Part of a small language model's weights.
Training: 162M tokens, 9864 steps.
MLP neurons of a small language model. Each row is named by its layer, matrix (gate and up: input weights) and neuron, and shows model dimensions 0-191. Each number is 128 + 32 x the weight over its row's rms, rounded and kept within 0 to 255. Numbers have three digits each. A neuron's up and down rows have the sign that makes its largest values positive.
Before each neuron's rows, "fires on" lists the tokens most often at its 100 highest values on Wikipedia text that the model never trained on. A number after a token or word is its count.

fires on: "-" 27, " •" 14, "\n" 11, "ST" 6, " single" 6
L5.gate71:104103195143164156143063141143107153139141126123114100143126201196083128095156124148135111156116128118118121205150138141144164098150046150133081111076038171138066178165092101158105099109083111172130142122151135155105135072145102155135117122052185084190137106153092150155151104135152135141166132192159111116122170156145114091109137124112120129108141179126185133094076075137128133108130111129163117132142133116132160103015159135106080160188077097146104089182144123094143147123098154100116144120078166156150107149113131169111071100123168110121063140106130172109141159110124085124
L5.up71:148084124173133131111118100148160150138085155112156122106142140163130123164109130072105083126070089116121165167131132152159098135164095087117095106150091105098068167168122150138117069103103168183115153162163118108085153099128089169100123090108121111104188146085098130127150147105146114189132141189200118136121133064155165106161115121161077094148080163100150150054095108165092126186117189147074153127180130123146089112137163169160145130123151108086075101136148176136114119084125152126118133166098149152052146052155068149136137088163136095209140104187137115104147201116140092149

fires on: "\n" 50, " Del" 10, " del" 10, " fun" 6, " Jos" 5, " De" 4
L7.gate234:060136111158104198153140137121181141182144152143116124092073177151106127132171124165107164093063071115173123073113210115124123069155102151115136170125129151098181171073172131109151088107127059138117105176150109145119084115116126093138115067153148116153113115111168139146085126089085139112183121113177105116131119086131115103110105123191100116175129160103063133107071123123176120104151138144100139122144099112065131198080128165075114164112119092118121097142151059129112094158133112181096166119133173089152116122206102115173135136150086120120082091164131156184141068107141125137
L7.up234:146117101106114140158141134162148117177202165114092148151102122079108129123099165113096162108133107140172140114112132149120135085113111078097127157077092166123086147083116104100098182075130064155160117132115098114149167130124151150094122100110140119114173061105063176190175165115076185075091140063052149099169115122104111151147103146176059159110129171122099152142159096163144179137146151154054148131156165187130097118217174127101120116089100138145119139142156145142199146136166135197141122124154156167146081124124154155169124060177102125167123103134142145184140112158129131143

fires on: " following" 29, " there" 14, " due" 10, " During" 9, " By" 8
L7.gate334:101138098149109131071134101085160148151089107153162144118122162143125098156059118113132170200156136135067101102105051094123208149132162185126153129106122122106111074115122206103146108176105133099110164103093180130107171141099115099143163122130138134111142146098151112150156133123140200153087145130080192127151067048118131103114142123102162194129146100110148127128134084151140128112163174176139078116180180139144130133094173148140106121124069094147099119124082144129199087143109118174149107103155134161122084096190084169129138135178121224138120153162153177132101073152096118103
L7.up334:112146151098159096099140152155157138135106118090136157161084144106150125131083059035108156183113083131078099115094148164116102125131070102178188146122130094139077140217174067129116164155103139146120112128106166106121180155116130114147155150123112163103126134121154202105152110109126109139135159126169123142116073067135157092098171113142138148106080082160174149124145095066121124133133163169124154158139161113143113092181150164165115146160143153117075077089098096098127183156109150125109136136185114135063073172153108137193179103129109093186099066200154097137145121147080107107

fires on: "at" 29, "-" 27, "\n" 18, "ast" 5, "2" 4
L8.gate370:112140131103154098083105146130099141109077127080143173147140128126085165162150080060073119119081105149162127117053202171154153133163123106124110092128047130145124127135131120167176155063090091139091124172142144132079088021182166128145124162171113064123099145132124092113163080147117142128119101150169121193138164103086118160112124140118099144118131177163141127129115115176139171128156100070102137139088116161128099139113093184112151131137121118137086153217169120129135151120155106152146176183107188110194112115184127144070153179119091124182116105154119182137109130141089109147
L8.up370:084120151251118123133092154147196101112133140163145161090160157174101100073130177152097094159108131091086116128103201117063104111104157106100132185144165093177104167089155151107088097117124135140112153129115187138153160125076154162124144123141135105102099134114103080100142137091132162166145178167148126110092116077153120147137104188169160115203135121134126161085084173121130161128097124114090092132131176080164070167117176148125226098122150113113093075178134160145157078090156104122119116117108142142162141128121179133043137124098120156161129126161113164116158164169134147134

fires on: " v" 41, " +" 11, " t" 9, " sp" 7, " Sem" 6, " sem" 6
L6.gate202:121137138194151162095115143164119169143118095138182150097111110156181058101069154142195119133101102083076105106117141163122162178056180072125121197171167088119211130084126094138110136073129099104154175140160087180104127169164182185110173154142117101144106074130122083164114098050186127149157129099134161148151130109114144094162123105160149172139155115104144123095121130152100148124127068119142113170106123139102114113138194107151120104142099123148173111157110078170049144153120092168111123073083095143164090107174104150123135131107130128092143071186136130129106123116147159106
L6.up202:068125079116120110103117152112115094153063062114152125099125074158182081138121136172100173147087167101100140126178124144146124135108123090155123157179144112162168073140157145128190113174138157125068209142122143145187156120135111157123125138124139099160154115084155087101142124080081162130150099101070090152173109165112121197144109091109096197158117139153142135177112112195115129094133088128193170126113110110120160194109136054210119117144139150144117142120127099151084169159159128101210068088138097107088110103096130109096106111143099104119155132097175143180138126104099170097

fires on: " en" 44, " val" 12, " ass" 12, " engine" 11, " ens" 7, " deg" 6
L5.gate459:142127086164111135098083160142138106151115137151128078157099121136158099094137140140140194150193114093129123137109085137126112150163191114086073110128152103090127108119113133124197157150121175116201070172138108139089141116155191135118173103091095096082119114095111116143078075162084130159072106145143121147094086151086161121113171070118139112129173170137163104078127058160123182111126095107105104160108147113147117135161160092066067135098100124226150137113163121093153141166142115132160155179078149168144156146135151129082137187140051147096192139137111064140104108173095129093
L5.up459:099110131178136126165164095101094101139022092075077120117142132144104166147123153152091100119133125103176119081117153141093118142147167067177141155171095135122123112137088119096154073103141119087136099145149151132144157151137131118061166183116099108131172166190182148137150097106144117145104083152097106126160117100187174095138132206139151112159154125201146102107091124108144116137178116105074146111146136157111106127180093126114083106171088201134078121126104116148153137098132172106179051124084153152124150100140099101133106152179144120192037132158193123062156119127132097134

fires on: " t" 100
L5.gate108:115163094201162114177092121132095150063088078136118184126164151090149105096123172081169135126127099115101130098139091169181129178136113103225122116090145169088143170187091171182142103108123121099150159137148192088069140124167114151124148124141184118141114070122134110119146114196102139124101132097171135143125131105153106091170100095178160088124144114128159130082086101158063144155146118149168041064140106156126129145114075095122121141136125158173116133044143137150148099180112084169159081127092137097072149099108127133089124145116101143055135126105130138163128108172152099115
L5.up108:128095093127128079156163133127141140120118163104115141100110137162126117206170085090217109100167111075113132133111147155152104134095100042099091146149092097154122074189119082142117098162077130147153115140147092165153109106098154117150094143113124105131165125115097118134118162119138134098128094190146149083146152162121103149116123101137114123088070161120146101153131178127122089131152067073199164126190148103183174130109105143127115089158092072143112199101137131149095168180109110095154042111173129153117134051124181100080141208162132102128177143145179080094126104087153122108

fires on: " cor" 17, " Med" 12, " del" 10, " Del" 9, " famil" 9, " rece" 9
L7.gate44:152141138218115181156143107140128108162113164044205121169131142082073163160161157161146145093138110162121099196183130157099151098102078144095118179082132205120157121062196156113101113161099121154145194130136134134150125141155061134100155124124136139109144151068139131130161109110144115142135138115142105123099111159142126161089134172094126101172129080097102182134116081091166127094158116096094116191180126136147112123169133127124140098126113129157098075116184097128097108115195045145119072100134171089121106093149139162132132069134068146189146090150094078100121131137124111109
L7.up44:123108105126155142151118140174103133183117135142130227107147139105079170165093172128071126125094152117167086206084130139113135114147066143110100125100086100100134096130140107064116145111055112174100148133122071164146072087113116146137148125098134092091169060130118135129179164115162163133157132146101105119177139119086143140121147167107046103146184163104097131141093164174135136133104092129117126117133142139155136107149121167118143081105201131062174128162221092115166116118096147145142148108149141206152210093151117128168120136096190099147103085130176161092160110151151144151

fires on: " bank" 14, " val" 12, " sec" 10, " ens" 7, " age" 7, "ub" 7
L6.gate249:137188076162154128088164113085150139144104098151156143140126129135129136170185131063153171153180072087162117078063103112110140133131164145118130131152121126164107070157165100112158151146101138086152104163120049198132173137158117180085130173073067112130100143135139186142144140088112140093120120097142130172108143139057129124135160078158114131111127145124133102083185122144124143128160149105148143173214099190082141156131181128137119088088095131124118116095091132119075121166134168154181181171127146138113197143144136148089049151077169120074156105127086099140142149167162115084
L6.up249:159145135164049104151114135066105135151072137117122110114130122124151059192151148156142139122164162163141131108115159134119145166108162138109178133087169082141103119118164082077140122159145147125165118131156103120129156112208110156088117076152116125095053115143151120123157113140114128181119088063096148134188048130102085137121161161129099087204110112131195104121125156119092139165142086134123173161123104149101132124131098149162082123078155164073166108162107063136104069111130145167150141146118068137097199140104161115099107093083060131097098110094214094138106121084163113153

fires on: "The" 53, " fl" 33, "fl" 14
L2.gate481:101125105082089215126109098168095124101109155114092165160086106141079161109155160143097180170162144113132151113108095118162166131154071124125181140129207123117110105128166107135136156132144139160163090155163087149122119141088129150147226121066065173179131106105106128148101114154146094121138115157158154112159099121187151111100093131146118143220186097137086184100112164096154109103131072153122084137167091112194118117046164120118179149066089139098141089119108122152177123114126089135095114133165103124113086111118092101128111129167165086151174079081087104156158123096146101145
L2.up481:144069120136128153155154173084113128146154141113125115135163108176132037098165124088163155126118130194102135128159125126128153119062086133145200139142066100110158145149125098098131181104152125143174118155125052137146148154117166113143094041117143094160081134111120070166130120152084118111130112119120088081102128142181134089175211085144096129115091128104114114235118128119129169155118155157142151166149134162152067123129104186117188152118098178079107081141160161152102086100125080140124075103081144136179093186151112120168109114115083098084106128163143168086118114152150142134

fires on: " fl" 33, " cl" 24, "ct" 20, "fl" 10, " sit" 9, " tem" 4
L3.gate319:110164069120159160166142062114055110072140109066124101110137113116101135145146115145095095170110123123173098214116046176096129187145152193103142178127155134107097115160122131175122163130151122134129203148121064130171142122123111175140115169127114136179130152045092151146137095166178119134105127117116103117175134090122100104116166160127116169131130144143192136111171147156146128099129192119103118163098105119092178107129117117114152165032161129106120078166125127127177150139114100141089083113136125130074145109098177149152050122169075142122116151164068138085107136105182120097
L3.up319:109097138105083109150068193112185098118127175121107159115151111178117125052161099129077170137104137142121162064133157081095073133125065080053161104094137089198071182121086119166123167119157141112121143138118120083138123124166173127127133086128067111110147160075112096127060120147111113095108095116111164132122140109116134103075173144163161130154071123122134110133179138140139117119190149089170141153191092207108125140126095170085151126108107134116179170116171156097137112112137081118109113107110149202135160117134171136121158139129174137146091098126117187121178193156185162123

fires on: " at" 56, " At" 10, "ater" 9, " complet" 5, "inc" 4
L8.gate427:069136117119110109133142083129156163178182136138109081123174162172118125199141123089174140098149148128118138118100167082123132080189122207118119149116138166188221095156087132109124169132150096069056128128172083177129115099127120118097106129114129117181099174095086136126128139125122207167150088109098172159152108196115135129146158113161130166112190094095100089132113130167120157124144099062114110159114123130173134122187169108102125167115052149129180078159137130158104081188145119136105168148139091117074167164102150171129131149182132137147124111117095087137145110132183083123
L8.up427:110100112138085121110121117118160115107137135108063120152154116146160171112144078135085160133159081093084128120123154139157143120132130166110169082192149118080103080120181089126044098136165183127107124113124135129078088103083128115179194142193099132142117146192132166104068170135135083133122107096146113111167137169079131143121138102095145089123185145118171147123133149176107126127127175103191080147139240153168160114154130126152124127105129147180154052155134115117099155081121066148144087166152172060118089075139120115118140112116120117082152099104088084066086121118123078165

fires on: "\n" 17, "vers" 14, " am" 11, "ort" 7, " Del" 6, " den" 5
L8.gate107:062129155180094144143135104095128109143164119151088134115099121175144175158141155126121108175070128112132137065093151146164147117147052097071137157132150129096148190106119162128116106127053144180137109097147167143090144144172151190057127118192115099171124109142087205149161155103135097082208171118106164139139156137154068119141117147136158172149115159158117082094123118191156078114124164082130122131157186103087127121127203150126141111106111103153167038142106104140149095150105154145110142156090179110126134100096143122146161133115122197124119078159094141130181133080094084106
L8.up107:103157149122124118144148148122140114133101090152113080117100177106141125137128187169133159116117027157134134093108211160126134079171121102113071113149095093141128105104151101133137150165118091174091138103105108126185120201136158082147168119111081154135178157083142145119163134123073120089167142152175114072089120199136129070137121110134177136128146192075167086112108129163105109095104120124140089137131176141120096143120194154139118117119081201155142113099112157122145136094108176193114090089092115135093154195095183125146109082193091178134168120131096097155138169165065168135

fires on: " cl" 35, " be" 20, " pl" 9, " prop" 5, " prot" 5
L5.gate92:148093139172085086142130092094155122109153102100102177151150060109078084171129193120141160097122160127153136147114075124125178143161079088101193125101168145159143170131167167102100136109134110160132141119145154115175072167110150124132184184086093146155092150114172171152196130102159129091093109139149151144114122142068162106104132109127216165109083117154077134127100162140170154133122144054099140148173102172146174133110133154105084146116123147168154111114128167106129147129110111059096111078070099137181229167125093154141131151159158100116089168112142177124148150072124120078
L5.up92:175161123082136162155143085144125152125121157172127138134133124072100160130108145071107125153178135081156125135138076157153155129041147085138169098099132105134080141137059088196127104145179098156145132223145122185098104140138110118135182083146120104182141135053140125159091087144179147145086069166125092124139174086149145081165169170123086119130121206154153103165084123095162106070102170140125148135112095107105148112140074142110096165079111058167142121143142088126136147139105133178110136088121143135181128097090162085114114192170137140129130162169121097105120175102161167126

fires on: " t" 88, " s" 8, " p" 4
L5.gate94:142113095165085130155070120140080202089148086164121158110109137067160124124145156130099101108144183152154147147144138165122118142106092123194094124132121133106099082187208116131108104089154181180204164205159143134076139103156078158144138122088119107097116089107187052163135169166099086145084132081136131146115122062168171114172188141089089153121111162154179136124116122111142096128141120133164092130129126134117117139115131160053126106155176127105130100107141091157122128142090088179133143143129168136088089120151140119095110159144143149128069128074145106155065149082097061077
L5.up94:087100192122108133195095113187060148120112106063162157180180098165065103131131164114154066074094151108123054151167220111157102161075120097159143134114115166171125115116121077152137167122162149100101111112168143124125121214180139114114143103110124083102129115173134124137064092151098064126091112185092169104117135159060121091138099120138195140097087096082111170151150175190121084143112169119166069137159123140110085084125114144163109120135149111158134142133102140142159112146135116106098139111126134097172120146146171140170165165152142152080132129101119085127149101093124112141